Weights of a small transformer language model: width 384, normalized queries and keys.
MLP neurons of a small language model. Each row is named by its layer, matrix (gate and up: input weights) and neuron, and shows model dimensions 64-127. Each number is 128 + 24 x the weight over its row's rms, rounded and kept within 0 to 255. A neuron's up and down rows have the sign that makes its largest values positive.
A block is one neuron, or neurons of one layer that tend to fire together. Before each block is what it responds to, as a language model described it from the Wikipedia text at the highest values.

Responds to: Word-continuation fragments. Non-initial pieces that complete a word: plural -s before a comma or period (tanks, costs, masks), inner syllables of Slavic/Hungarian surnames (Knush-ev-itsky, Ferencv-á-ros), and decimal digits before %.
L2.gate35 [128 170  88  99 128 151 127 142 137 137  94 108 109 115 161  90 111 141 151 112 162 122 157 125 154 136 114 142  98 108 120 101 123 194 109 100 123  90 122 158 148 111 110 113 131 181 129 126  96 136 150  65 112 126  85 131 148 136 139 133 155 170  87 122]
L2.up35 [131 128 128 125 130 102 139 138 153 106 152  96 156 151 157 148 102 123 107 126 140 122 126 142 139 147 114 133 145 120 113 137  98 140 111 152 115  79 108 143 173 118 118 158 123 136  92 168  92 108 179 128 151 141  90 120 158  91 137 143 140 168  83 127]
L2.gate75 [127  97 148 127 142 162 110 144 125 119 167 126 132 148 109 132 117 136 125 128 160 143 118 107 132 166 107 151 140 134 150  77 155 107 121 136 125 153 130 173  94 129 111 115 125 151 148 104 147 133 145  97 108 143 113  87 159 104 143  86 147 125 150  99]
L2.up75 [115 110 143 151 118 151 129 136 168  93 156 159 127 107 118 102 122 142 122 147 124 130 112 139 129 136 164  86 155  93 167 140 170 152 120 131 131 116 119 154  91 151 104 114 162 152 104 187 135 125 101 155 150 132 150 108 130 103 123 148 145 119 125 114]
L2.gate169 [135 141 118 166 140 143 152 154 127 136  98 176 151 121 180 157 136 142 112 137 130 124  98 131 118 116 117 108 133 112 153 129 119 112 135 173 118 126 141 135 130 119  56  96 127 108 139  86 121 104 151 117 150 107 124 128 112 117 133  96 148 156 154 137]
L2.up169 [103 137 122 146 155 138 110 152 163 147  83 109 118 162 135 109 124 141 131 122 124 125 143 189 135 120  79 139  82 128 139 160 160 138 176 123 139 120 114 142 122 126 129 116 153 142 124 135 134 124 142  93 152 101  85 117 102 102 134 103 144  77  96 147]
L2.gate551 [150 112 135 137 162 144 112 114 133 139 132 181 131 131 133 120 118 109 143 139 112 133 116 104 125 142 119 142 155 117 152 116 160 150 105 145 110 143 197  97 109 113 119 124  71 143 105 105 137 163 152 109 136 104 144 118  93 121 143 140 165 121 146 109]
L2.up551 [134 142 116 103  99 114 106 119 112 108 115 158 122 107 160 126 152 141 161 139 162 118 140  91 151 132 102 156 124  90 131 184 169 126  88 108 134  94 150 166 111 118 163 121 139 150 160 113 108 123 110  95 165 126 147 157  88 133 170 181 144 125 122 128]

Responds to: Mid-word fragments, foreign names. Short letter fragments inside non-English proper names and words (Slavic, Hungarian, Indian, Nordic), e.g. Hr-v-atski, Kr-z-ysztof, K-ov-ács, Kolh-ap-ur.
L6.gate155 [139 182 138 168 156 135 104 101 148 136 144 123 135 166 138 125 131 114 142 144 145 134 159  99 120 113 147 135 142 138 133 171 107 114  76 135 136 144 131 121 137 143 116 133 112 146 167 161 121 136  94 112  86 106 106 129 140 103 108 102  79 132 128 150]
L6.up155 [128 139 149 111 153  91 110 134 122 132  87 132 131  95 108 130  90 130 136 173 157 106 144 131 120 150 166 112 113  83 151  81 147 107 138 120 153 118  59 163 113 117 129 146 113 140 135  87 132 122 163 130 121 104 118 129 127 139  93 119 156 146 156 128]
L6.gate233 [173 129 123  97 147 123 140 160 111 141 142 127 146 129  98 129 102 147 134 164 130 132  79 130 136 106 114 119 146 117 115 177 156 107 134 118 121 143 115 104 150  93 137 133 152 130 114 101 120  95  56 134 149 145 136 150 131 125 120 145 140  86 139 124]
L6.up233 [139 135 159 119 116 127 152 104 112  52 159 121  93 122 152 138 116 104 104 128 116 147 147 144 145 129 137 104 128 117 136 101  95 129 137 137  89 103 133 112 150 112  85  76 112 164 127 141  99  94 115 153 124 131 138 151 124 149 128  92 146 109 130 132]
L6.gate385 [140 116 140  89 155 124 124 151 111 122 110 187 113 100 131 123 130 136 108 159 134 134  66  81 146 149 117 118 134  92 163 107 109 140 118 119 110 130 151 136 161 107 121  75 146 135 119 169  99 122 108 105 176 168 123 112 136 139  96 107 117 109 114  97]
L6.up385 [124 154 160 148 124 108 160 144 108 117 118 151 147 145 134 118 101  92 103 141 137 123 129 122 162 165 118 127 144 165  73 105 119 123 107 133 140 129 142 181  89 134 116 120 157 106 125 135 136 114 116 137  94 133 156 139 119 112 116 140 143 114 121 109]
L6.gate394 [119 171 122 108 107 130  90 119 128 122 150 119 151 141 147 116  92  95 108 105 116  98 124 125 116 141 159 132 153 133 160  93 152 128 154 149 141 171 132  92 122 146 136 126  85 112 155  82 183 111 118 112 171  98 154 156  96 111 138 113 148 101 160  88]
L6.up394 [102 136 105 125 157 112 139 145 125 119 177 132  77 165 156 146 107 117 140 125  97 125 143 116 161 152 105 121  98  96 135 106 159 139 135 182 140  99 132 102 147 159 126 119 152  71 133  90 115 122 132 111 140 106 169 132  79 144 116 111 151 133 117 139]
L6.gate713 [185 159 108 115 117 136 132 127  86  84 158 148 123 125 134 121 133 109 129 144 146 132 153 130 165 120 128 119 130 126 116 136 136 153 171 162 106 112 137 140 145  67 143 145  86 138 132 154 149  92 119 107 167 103 119 156 132 114 113 125 139 107 128 114]
L6.up713 [123 146 148 134 169 115 161 109 151 145 136 142 132 112 111  82 145 149 106 113 123 126 159  79 116 137 114 114 138 114 130 145 144 180 142 106 151 117  92 136 104 155 151 138 130 111 137 127 110  87 140 135 146 115 149 106 126 129 132 147 163 109 140 122]
L6.gate726 [141 148 140 143  87 152 143 110 166 138 154  94 116 112  64  95 107 111 169  87 124 171 136 113 107 125 111 109 134 135 148 117 106 107 142 139 147 114 127 126 104 106  96 125 133 133 159 127 142 135 115  93  99 161 137 138  58 146 161 112 145 130 128 106]
L6.up726 [136 149 147 136 150 116 106 121 128 101 115 169  81  66 123 137 136 102 110 129 119 107 138  85 159 122 128 146 120 103 129 137 116 132 133 111 140 117 121 106 136 158 171 122 125 152 148 110 136  73 115 145 123 134 157 148 128 143 118 114 128 130 197 102]
L6.gate747 [ 76 119 106 121 130 100 130 146 136 156 135 131 147 170 122  90 178 135 127 133 125 135 162 143 128 163 152 122 142 133  92  91 128 104 128 140 101  89 164 145 109 151 124 101 156 135 128 123 110  89 125 122 175 148 130 148 133 149 174 164 123 133 154 114]
L6.up747 [143 160  87 138 135 130 107 129 152 125 156 152 146 161 146 127 142  94 135 113 131 104 174 162 133 107 129 161 114 115  97 137 149 120 182 105 135 111 130 119  73 117 100 148 135 147 152 135 101 129 134 134 118  98 125 122 136 103 153 122 139 104 112 108]
L6.gate765 [119 144 120  91 121 105 113 165 113  87  89 139 108 117 149 138 110 129 105 125 125 147  96  74 111 118 122 155 119 129  96 141 138 138 123 138  97  88 134 131  95 132 134 135 119 103 128 157 131  88 126  89 123 186 131  80 105 147 144 111 136 127 150  95]
L6.up765 [141 101 101 112 126 168 120 126  92  77 151 137 107 143 142 106  99  99 133 135 107 140 119 158 127 134  99  81 114 134 143 130 135  95 139 158 122 115 134  96 128 157  67 148  92  97 140 174 137  86 136 143 157 108 132 145 128 123 118 175 126 137 148  99]

Responds to: Sentence-subject head nouns. Abstract nouns heading a sentence's subject, usually after "The", just before its verb or "of": plan, operation, construction, also subject "it".
L6.gate165 [135 100 187 126 115 143 144 155 149 102 145 149  78 146 146 143 117  83 122 116 137 131 104 141 150 149 147 139 150 116 135 146 141 125 112 137 144 115 174 142 166  97  93 172 100 132  96 135 155 137 149 110  76 137 141 150 153  84 115 135 138 114 137 120]
L6.up165 [ 95 128 161 133 131  98 174 114  88 141 125 127 122  98 118 124 101 130 139 108 176 180 111 117 136 115 152 148 114 138  69 138 111 138 146 134 153 108 153 150 153 115 120 156 141 127 132 140 140  79 120 150 125 144 123 102 140 106  54  77 167 120 116 139]
L6.gate283 [164 115 131 136 122 143 149 166 170 133 135 138 108 117 157 119  97 104 125 114 148 156 132 128 119 162 142 156 159 120 165  78 123 104 130 122 101 118 140  92 128 117 150 156 124 104 106 139  85 154 142 128 113 138 185 164 145 137 143 100 116 133  99 120]
L6.up283 [136 117 133 137  76 136 142 121 112 124 125 149 101 143 160 128 139 130 113  96 156 135 133 127 158 141 125 143 113 114  99 131 123 151 143 114 137 129 117 117 136 159 156 160 115 122 132 165 169 178 160 104 154 151 141 123 155 165 136  90 119 122 117 150]
L6.gate314 [148 101 133  88  92 170 120 104 158 102 157 147 120  96 112 120 142 104 121  97 160 174 144 142 104 168 139 121 174 128 169 151 101 101 128 109 110 164 147 126 140 101 122 142  65 160 113 136 109 157 132 100 140 132 138 153 147 120 132 127 128  58 117 148]
L6.up314 [122 141 139 158 126 120 116 155 100 176 102 145 130 142 111 101 159 120  99 133 109 117 145 109 115 128 158 143  76 137 157 108 102 130 105 155 168 151 173 151 169 165 139 125 118  83  95  98 157 149 128 115 106 152 135 121 142 129 128 135 123 149 148 106]
L6.gate421 [123 137 107 145 102  95 136 115 128 144  92 130 141 144 125  78 102 137 136 128 172 111 159 154 162 149 113 160 136 133 108  87 129 122 155 119 117 112 127 136 126  81 105 165 147 112 101 128  85 166 136  81 131 144 143 115 137  76 100 117 151 134 105 124]
L6.up421 [160 137 124 144 107  69 141 137 148 153  95 139 174 131 117 142 160 100 127 125 155 140 148 197 121 138 151 120 102 151 126 148  74 156 144 164 145 137 155 175 110 145 123 116 110 121 121 162 136 141 161 132  99 139  96 150 188 144  54 108 114 158  92 143]
L6.gate505 [156 112 129 128 116 127 111 122 174 115  95 118 138 116 134 101 140 138 141 121  90 175 118 100 142 135 139 156 123 119 168 152 138 114 137 114 125 151 157 137 130 129  93  97 132 118 116 114 105 119 129 111 140 130 206 107 140 136 166 165  88 138 131 127]
L6.up505 [127 125 125 114 146 117 134 146 134  88 147 118 118 106 146 149 142 178 161 176 116 127 150 127 128  97 120 131 120 131 153  90 134 110 121 141 172 147 163 161 146 147 136 115 146 103 120 145 129 128 140 113 117 122 128 115 128  93 159 170 153  92  92 127]
L6.gate634 [142 118 101 132 110 112 141 135 125 113 117 110 130 128 121 117  88  95 156 146 135 177 150 107  69 113 119 125 138 102 148 118 119 126 124 147 103 164  94 113  90 110 161 149 109  95 101 108 149 177  80 139 101 136 108 137 172 118  56 144 144 109  92 138]
L6.up634 [146 155  80 124 114 116 122 156 141 163 152 121 141 117 142 147 171 166 151 110 149 178 135 157 169 152  94 179 106 125 115  82 111 142 141  92 122 105 149 147 114 130 165 197 102 102  97 128 111 143 151 135  94 154 113  96 145 125  99 126 147 114  81 114]
L6.gate847 [105 126 131 130 117 141 120 127 121 107 139 114  77  87  82  99  97 132 141 102 127  93 166 134 158 154 139 129 131 164 126 119 127 124 181 122 123 153 158 143 105  72 171 129 103 114 136 125 124 148 138 122 118  93 100 146 116  99  84 110  76 120 106 138]
L6.up847 [137 127 158 162  95  99  91 149 151 119 135 113 146 108 129 118 114 149 130  85  95 178 172 132 114 140 123 136 101 123  89 145 123 177 130 105 134 122 101 124  90 150 117 101 143 139 159 132 151 132 181 115 137 136 144 113 151 114 146 136 103 138 102 126]
L6.gate983 [105 118 102 111 116 119 173 121 134 135 107 118 184 174 148 170 167 191 145 127  94 172 139 124 152 151 123 151 135 138 140 165 160  91 129 141 134 151 153 119 120 138 135 157 166 112 136 156 128 101 112 168 132 189 157  88 160 144 145 122 108 134 114 110]
L6.up983 [134 176 132 101 155 131 131 126  83 155 133 114 132 123 146 111 133 145  93 145 120 134 127 119 154 133  72 143 128 125 168  93 152 124 139 121 120 154 132 116 118 165 131 143 153  76 139 134  81 126 122 123 130 118 156 147  92  91 129 104 111 139 138 131]

Responds to: Pronoun it for subject. The pronoun it/It referring back to an article's topic (boat, road, station, firm), plus blank lines before new "= Title =" headings.
L2.gate2 [ 98 122 104  92 156 152 121 135 110  96  75 125 151 149 124 131 167  90 122 162 151 145 137 146  98 119 149 126 113  95 133 178 125 151 127 148 135 150 160 143 181  85 122 136  91 110 113 112 144 110  86 138 147 143 181  97 170 146 122 148 121 156 141  95]
L2.up2 [133 128 132 136 150  94 184 135 114 138 154 127 157  88  88 120 147 133 131 186  93 127 131 110 115 118 110 150 110 157 120 155 170 116 107 115 153 123 140 138 122 141 165 119 138 126 161  66 155 104 119 123 137 163 104 147 139 122 110 105 103 107 147 116]
L2.gate127 [128  86 197 131 175 126 113 156 157 115 116 114 139 119 160 166  90 121 104 125 142 129  76 114 158 141 108  88 143 127 115 159 114 125 109 120 107 110 118 124 146 118 140 124 129 130 168 100 157 153 141  94 140 178 123 140 131 103  93 102 108 176  92 133]
L2.up127 [113 141  88 107 125 100 119 153  84  88 151 137 165 134 162 145 159 108 112 144 100 123 156  85 118 102 142 122 131 143 133 137 117 129 125 104 142 145 123 141 110 150  82 123 141  95 132 122 120 150 120  98  84 144 153 160  73  93 112 147 137 114 115 125]
L2.gate717 [141  96 124  96 130 148 138 146 127 109  64 114 158 104 167 127 110 133 124 178 127 186 128 136  67  91 118 103 153 113 105  98 112 161  90 117  98 107 152 126 112 132 133 134 121  96 126 102 148 126 140 106 102 161 140 126 106 129 127 142 136 114 121 116]
L2.up717 [ 82 108 106 122 148 116 122 133 120 137 130 121 122 136 173 124 102 118 134  96 125 176 151 153 105 120 132 146 157 130 142 137  99 103 141 172 125 133 120 146 136  86 100 172 124 128  78  91 119 129 144 163 117 171 140 166 116 107 129 109 167 122 134 142]
L2.gate796 [112  92 152 122 151 135 127 157 146 155 127  84 146 121 120  65 150 142 140 114 163 162 107 115  72 141 112 134 122 159 107 124 118 133 137  92 111  78 142 154 128 160 183 122  90 102  83 107 139 123 131  89 158 141 132 148 119 121 108 141 118 105 137 141]
L2.up796 [126  93  93 133 167 135 160 141  85 113 122  98 138 144 135 133 161  88 121 145 122 168 103 104  94 103 141  82 110 124 116  94  93 170 122 121 115 118 180 152 125 147 130 110 107  80 107 138 130 112 110 132 162 111 120 154 120 106 111 122 163 121 130 143]

Responds to: Proper-name word endings. Final word-piece that completes a multi-token proper name, mostly personal or place names in lists, tables and prose (Hof-mann, Dar-win, Oc-on, Daug-av-a).
L4.gate352 [154 129 110 109  77 187 139 146 108 149 146 142 111 118 161 122  80 170 111 140 132 157 127 139 141 115  93 136 142 139 169 138 140 138  64  98 120 115 117 127 146 168 121 144 133 156 149  74 149 159  79 101 116 133 135 120 132 121 131  63 132  70 187 118]
L4.up352 [123 154  99 146  98 149 178  95 112 132 137 128 110 130 145 123 141 165 128 151  78 163 176 108 141 127 143 102 109 107 129  91 175 100 104 132 146 100 118 121 143 117 142 140 110  87 132 132 105 113 125 128 126 135 160 140 139 160 136 138 187 116 149 113]
L4.gate689 [107 124 108 139  77 181 148 154 127 146 113 139 106 143 164 121  90 146  83 126 162 142  90 132 122 105  77 131 138 104 137 136 130 113 137 163 144 159  89 116 149 143  85 128 114 119 123 152 124 126 106 134 119 181 115 134 108 129 124  82 115 113 108 111]
L4.up689 [163 133 101  97  94 158 146 147  84 123 135 112  87 150 144 179 126 118 124 108 152 135 123 128 134 120 103 142  94  89 118 141 133 106 120 129 133 133 113 134 118 124  69 119 156 149 120 133 114 157 142 104 168 158 128 155 129 150 133 130 101  60  95 138]

Responds to: Word-initial letter C, T, B. A lone first letter split off from the start of a word, mostly c/C, also T and B: c|uneiform, c|ave, T|able, C|oburg, and the circa abbreviation c.
L4.gate264 [ 97  73 112  68 128 148 108  73 144 153 110  94 127 136 169 162 143 167 126 170 117 112 124 144 152  94 133 131 161 122 110 116 145 129 110 126 141 125 121  87 130  89 116 128  96 144 129 132 134 143 119 127 141 126 143 128 110 114 122 179 131 156 106 137]
L4.up264 [123 141 114 161 179 165 137 129 124 129  72 154 124 136 107 132 138 128 117 165 107 148 130 130  85  68 137 107 155  77 165 145 129  81 121 108 101 136 103 119  83 120 106 137  77 127  94 109  86 173 129 106 167 141 119 146 121  87 141 114 134  89 166  96]
L4.gate377 [137 112 140  90 128 115 152 140 135 151 121 156 129 145 141 147 181  95 153 158 116 135 178 130 109 147 113 147 183 144 125 103 117 119 173 146 118 132 133 124 152 158 108 155  58 143 145 101 122  96 122 162 117 122 148 131  89  86 124 105 125 126 156 151]
L4.up377 [ 92  89  81 116 162 107 108 119 153 144 142 130 150 119 172 138 147 143 126 146 150  87 136 139 118 130 114  89 174 102 137  75 113 119  90 104 128 161  96 132 136 152 158 108 133 180 102 142 153 141 128 120 165 143 156 122 146 143 126  97 160 119 132 118]

Responds to: Word-initial fragments. Fires on the opening piece of a word split into several tokens, mostly Latin-style prefixes such as rec (recently, recovered, receptor), en (enthusiasts, enjoying), im (immersion), in general prose.
L2.gate850 [122 121 156 102  85 137 189 154 167  77 125 146 156  90 122 126 150 158 196  94 116 113 128 158 150 162 139 146  99 141 122 158  59 108 146 158 125 121 123 124  79 117 121 158 150 125 135 149 123 128 116 111 153 118 142 172 133 131 153 115 147 160  64 113]
L2.up850 [137  80 135 137 106 112 154 167 152 136 171 142 134 141 154 140 132 169 120 140 157 153 119 129 145 140  96 123 106 123 158 181 129  80 108 137 103 132 107 111 100 106  99 119 153 113 149 138  97 179 147 143 137 146 121 109 106 114 114 168 174  98 108 113]
L2.gate878 [103  93 127 123  89 195  73 119 144 125 108 148 136 124 154 128 168 126 143 143 107 120  96 119 117 140 122 123 123 136 149 103 150 124 125 114 148 148 135 130 122 136 118 128 131 147 119 131 109 120 152 113 154 115 149 108 134 107 101  95 147 164 125  82]
L2.up878 [120 149 146 116 114 115  84 120 115  87 107 171 131 158 114 161 139 153 173  69 126 134 127 168 150 188 136 146  76 147  96 129 114 114 116  85 165 143 133 140 107 129 143 154 161 156 116 136 105 175 189 128 157 163 121 101 119 135 114  97 125 157  98 118]
L2.gate886 [159  79 105 170 122 140 129 108 169 143 108 182 132 121 112 128 109 135 178 116 141 149 184 128 111 131 114 123 158 134 136 140 138 114 168 145 151 127 115  91 130 151 176 128 133 152  98 115 122 121 122 116 103 140 155 148 130 144 105 117 165 125 105 107]
L2.up886 [150 124  58 130 102 148 115  97 148 137 146 106 128 159 128 138 149 148 142 109 104 113 130 110 160 130  98 138 116 142 161 161 131 144 122 117 158  94 127 138 103 132 104 152 123 158  97 147 121 119 178  89 142 117 151 134 136 195 128  91 142  95 111 106]
L2.gate890 [162  96 116 133 111 138 136  97 156 118  92 179 169 148 114 122 141 130 107  78  98 161 116 157 119 180 127 136 182 100 107  98 144 100 184 141 163 119 167  91 140 149 141 130  87 121 128 102 106 137 153 154 142  88 106 111 142 178 119 163 119 138 109 158]
L2.up890 [150 147 107 140 116 133 106  99 192 127 141  96 123 147  97 110 128 148 169 149 123 126 111  66 110 102 130 136  99 130 132 131 109 149 130 123 186 139 132 149 120 182 137 148 160 165 155 128 104 141 112 131 155 142  93 102 132 141 147 117 119 113  81 110]

Responds to: Word-initial capital C. The first letter C of a capitalized word in names and titles, such as Cops, Courier-Journal, Cancer Society; weaker on table pipes and "the".
L6.gate34 [139 119 163 193 146 109 165 139 124  86 115 123 163 105 130 107 123  91 164 108 141 128 161 135 160  92 141 107 142  98 109 179 119 119 150 143 120 112 122 130 126 123  74 132 146 181  95 127 165 124 154  99 132 136 171 122 178  96 145 131 147 137 172 113]
L6.up34 [ 88 134 123 146 119 109 132 141 138  95 127 129 118 103 148 167 114 105 136 113 134 125 157 129  86 155 186 123 144 128 101 136  94 125 146 136 101 130 165 140 146  87 130 112 124 107  86 101 109 153 159 175 139 170 107 109 118 157 124 117 129 109 135 138]
L6.gate104 [142 137 131 116 118 116 162 127 140 108 147  97 172 160 172 143 136 145 121 136 132 198 155 144 107 122 132 111 149 113 114 140 145 167 105  93  80 110 121 136 147 134 118 131 150 119 109 136 129 116  94 151 152 160 126  90 144 177  92 109 136 135 124 101]
L6.up104 [ 96 145 120 115 156 117 140 109 164 134 120  94 164 173  91  93 159 124  95 111 170  96 151 113 115 136 152 139 112 157  99 118 138  96 163 157 129  66 125 118 124  82 142 143 130 112 111 106 111 150 118 118 115  94 138 103 145 108 120 144 152 127 120 142]
L6.gate199 [153 120 120 127 121 173 178 137 114 164 140 151 125 165 110 113 131 125 131 145 201 144  86 172 164 169 123  77  82 124 147  79 116  80 113 137 151 144 131 118 121 109 130 147 109  96 124 103 142 122  99 159  86  91 147 109 142 103 158 134 108 163 157 149]
L6.up199 [112 121 133 154 120  48 127 136 119 147 119  91 126  99 165 144 117 123 142 111  87 135 135 131 115 158 167 110 137 108 105 138 138 161  97 123  97 145 148 147 151 131 146 147 119 124 150 111 151 155 158 149 118 143 145 136 188 169 139 107  74 154 120 105]
L6.gate206 [127 156 152 110 125 145 119 130 121 124 128 176  85 117 116 127 129  97 112 174 150 105 116 134 111  91 109 125 102 113 138 151  99  73 131 143 120 161  95 124 141 147 121 113 116 149 151 173 167 114 126 100 108 126 122 124 101  97 150 179 165  96 111 116]
L6.up206 [144  94 180 150 120 164  77 106 167 103 142 137  89 142 161 109 144 140 187 173  81 144 141 136  91 124 107 120 120 123 136 110 121 104 157 116 104 137 114 158 130 168 111 106 139 132 139 125 110 128 142 121 119 121  69 145 157 113 127 132 149 143 122 152]
L6.gate318 [138 116 123 120  67 157  90 154 166 107 131 130 105 163 133 120 165 137 131 161 112 127  87 120 138 128  95 101  84 141 106 136 135 122 103 115 120 142 109 124  96 142  99 101 102 156 127 148 118 117 126 163 108 134 153 137 131 147  98 147 115 114 112 113]
L6.up318 [ 80 139 145 153 125 120 129 109 129 162 134 127 145 133 106 132 121 143 137 107 165 147 156 152 124 157 113 102 153 119 119 115 125 148 157 137 163 127 135 100 171 145  82 164 163 117  94 129 134 160 144 130 135 131 126  95 150 121 132 150 159  89  67 123]
L6.gate341 [114 164 134 157 136 147 147 156 166 170  94 147 206 122 132 170 126 175 118 134 149 119 114 153  96 121 103  61 136 130  97 114 119  93 139 104 138 131 143  78  77 128 120 148 139 116 114 148 132 151 152 122 123 124 112 156 103 124 119 139 141 101 144 130]
L6.up341 [115 121 128 138 124 108 174 131 105 174 154 120 107 112 121 146 112 143  91 118 146 137 117 143 143 117 145 126 130 130 125  80 111 117 105 133 151 114 138 168 156 138  81 116 129 122  62 126 103 130 142 136 127 158 179 118 143  89 130 183 147 153 133 143]
L6.gate689 [147 157 137 163 119 126 125 143 161  83 118 148  91 122 130 155 112 136 134 155 119 116 148 154 130 143 175 132 109 120 148 119  58 140 122 116 101 137 139 110 147 107 130 155 105 144  83 114  94  95 122 116 139  94  97 114 145 158 102 130 125 116 153 142]
L6.up689 [ 94  95 149 116 146 125 129  95 159 130 123 144 135 127 160 109 132 143 105 156 141 141 165 128 124 164 125 109 157 148 139 113 153 122 183 158 123 130 127 121 126 181 127 118  87 145 134 136 205 137 116 113 133 125 153 120 184 105 110 141 109 120 152 133]
L6.gate919 [ 90 103 160 166  98  93 119 136 139 159 128  88  91  97 159 159 136  96 113 153 143 111 172 141 138 101 141 148 119 104 130 143  77 136  85  93 120 173 123 129 108 131 136 117 132  95  58 165 135 119 130 115 128 103 132 149 126 118 115  71  91 192 163 104]
L6.up919 [148 128 139 148 123 126 152  78 110 154 159 122 118 155 110 114 142 100 111 103 112 110 109 120 130 178 166 171 150 165 140  93 134 112 138 100 130 125 142  91 140  90 120 120 124 111 117  86 114 180 134 144 132 151 127 105 131 119 126 143 156 171 125 150]

Responds to: Abstract noun suffix endings. Final pieces of abstract or action nouns, often after "the" and before "of", like transmission, regulation, maintainability.
L4.gate73 [175  59 135 144 109 109  94 116 173 135 128 179  94  97 144 115 121  92 125 149 131  91 153 145  68 138 119 110 124 170  88 147 144 177 100 117  92 112 114  97 145 151 100 139 114 123 130 144 115 187 125 142  86 152 123 171 165  81 161 110 110 149 108 131]
L4.up73 [108 159 147 125 127 150 151 142 124 144 119 107 133 116 101 134 115 156  99 135 141  96 128 109 149 117 108 124 170 124 117 159 157 132 137 175 101 146 191 113 127 116  84 177 158 142 147 161 137 149 131  91 138 116 138 114 144 151 146 123 120 164 154 128]
L4.gate323 [146  95  96 120 152 153 145 148 157 122 142  97 109 114 122  99 162  99 108 156 178 125 143 142 134 123  73 137 141 103 141 180 147 129 135 130 145 135 161 138 107 150 116  87  74 112 155 113 130 118 142  81 141 169 138 179 119  96  93 139 130 103 118 106]
L4.up323 [145 101 108 139 114 149 142 109 129 186 133 153 114 149 123 110 121  95 110 114 138 121 169 111  88 110 122 183  97 136 146 133 134 117 161 122 131 107 112 117  66 118  86 133  98 108 108  90 139 158 132 161  90 135 189 156  79  95 125 112 131 139 102 148]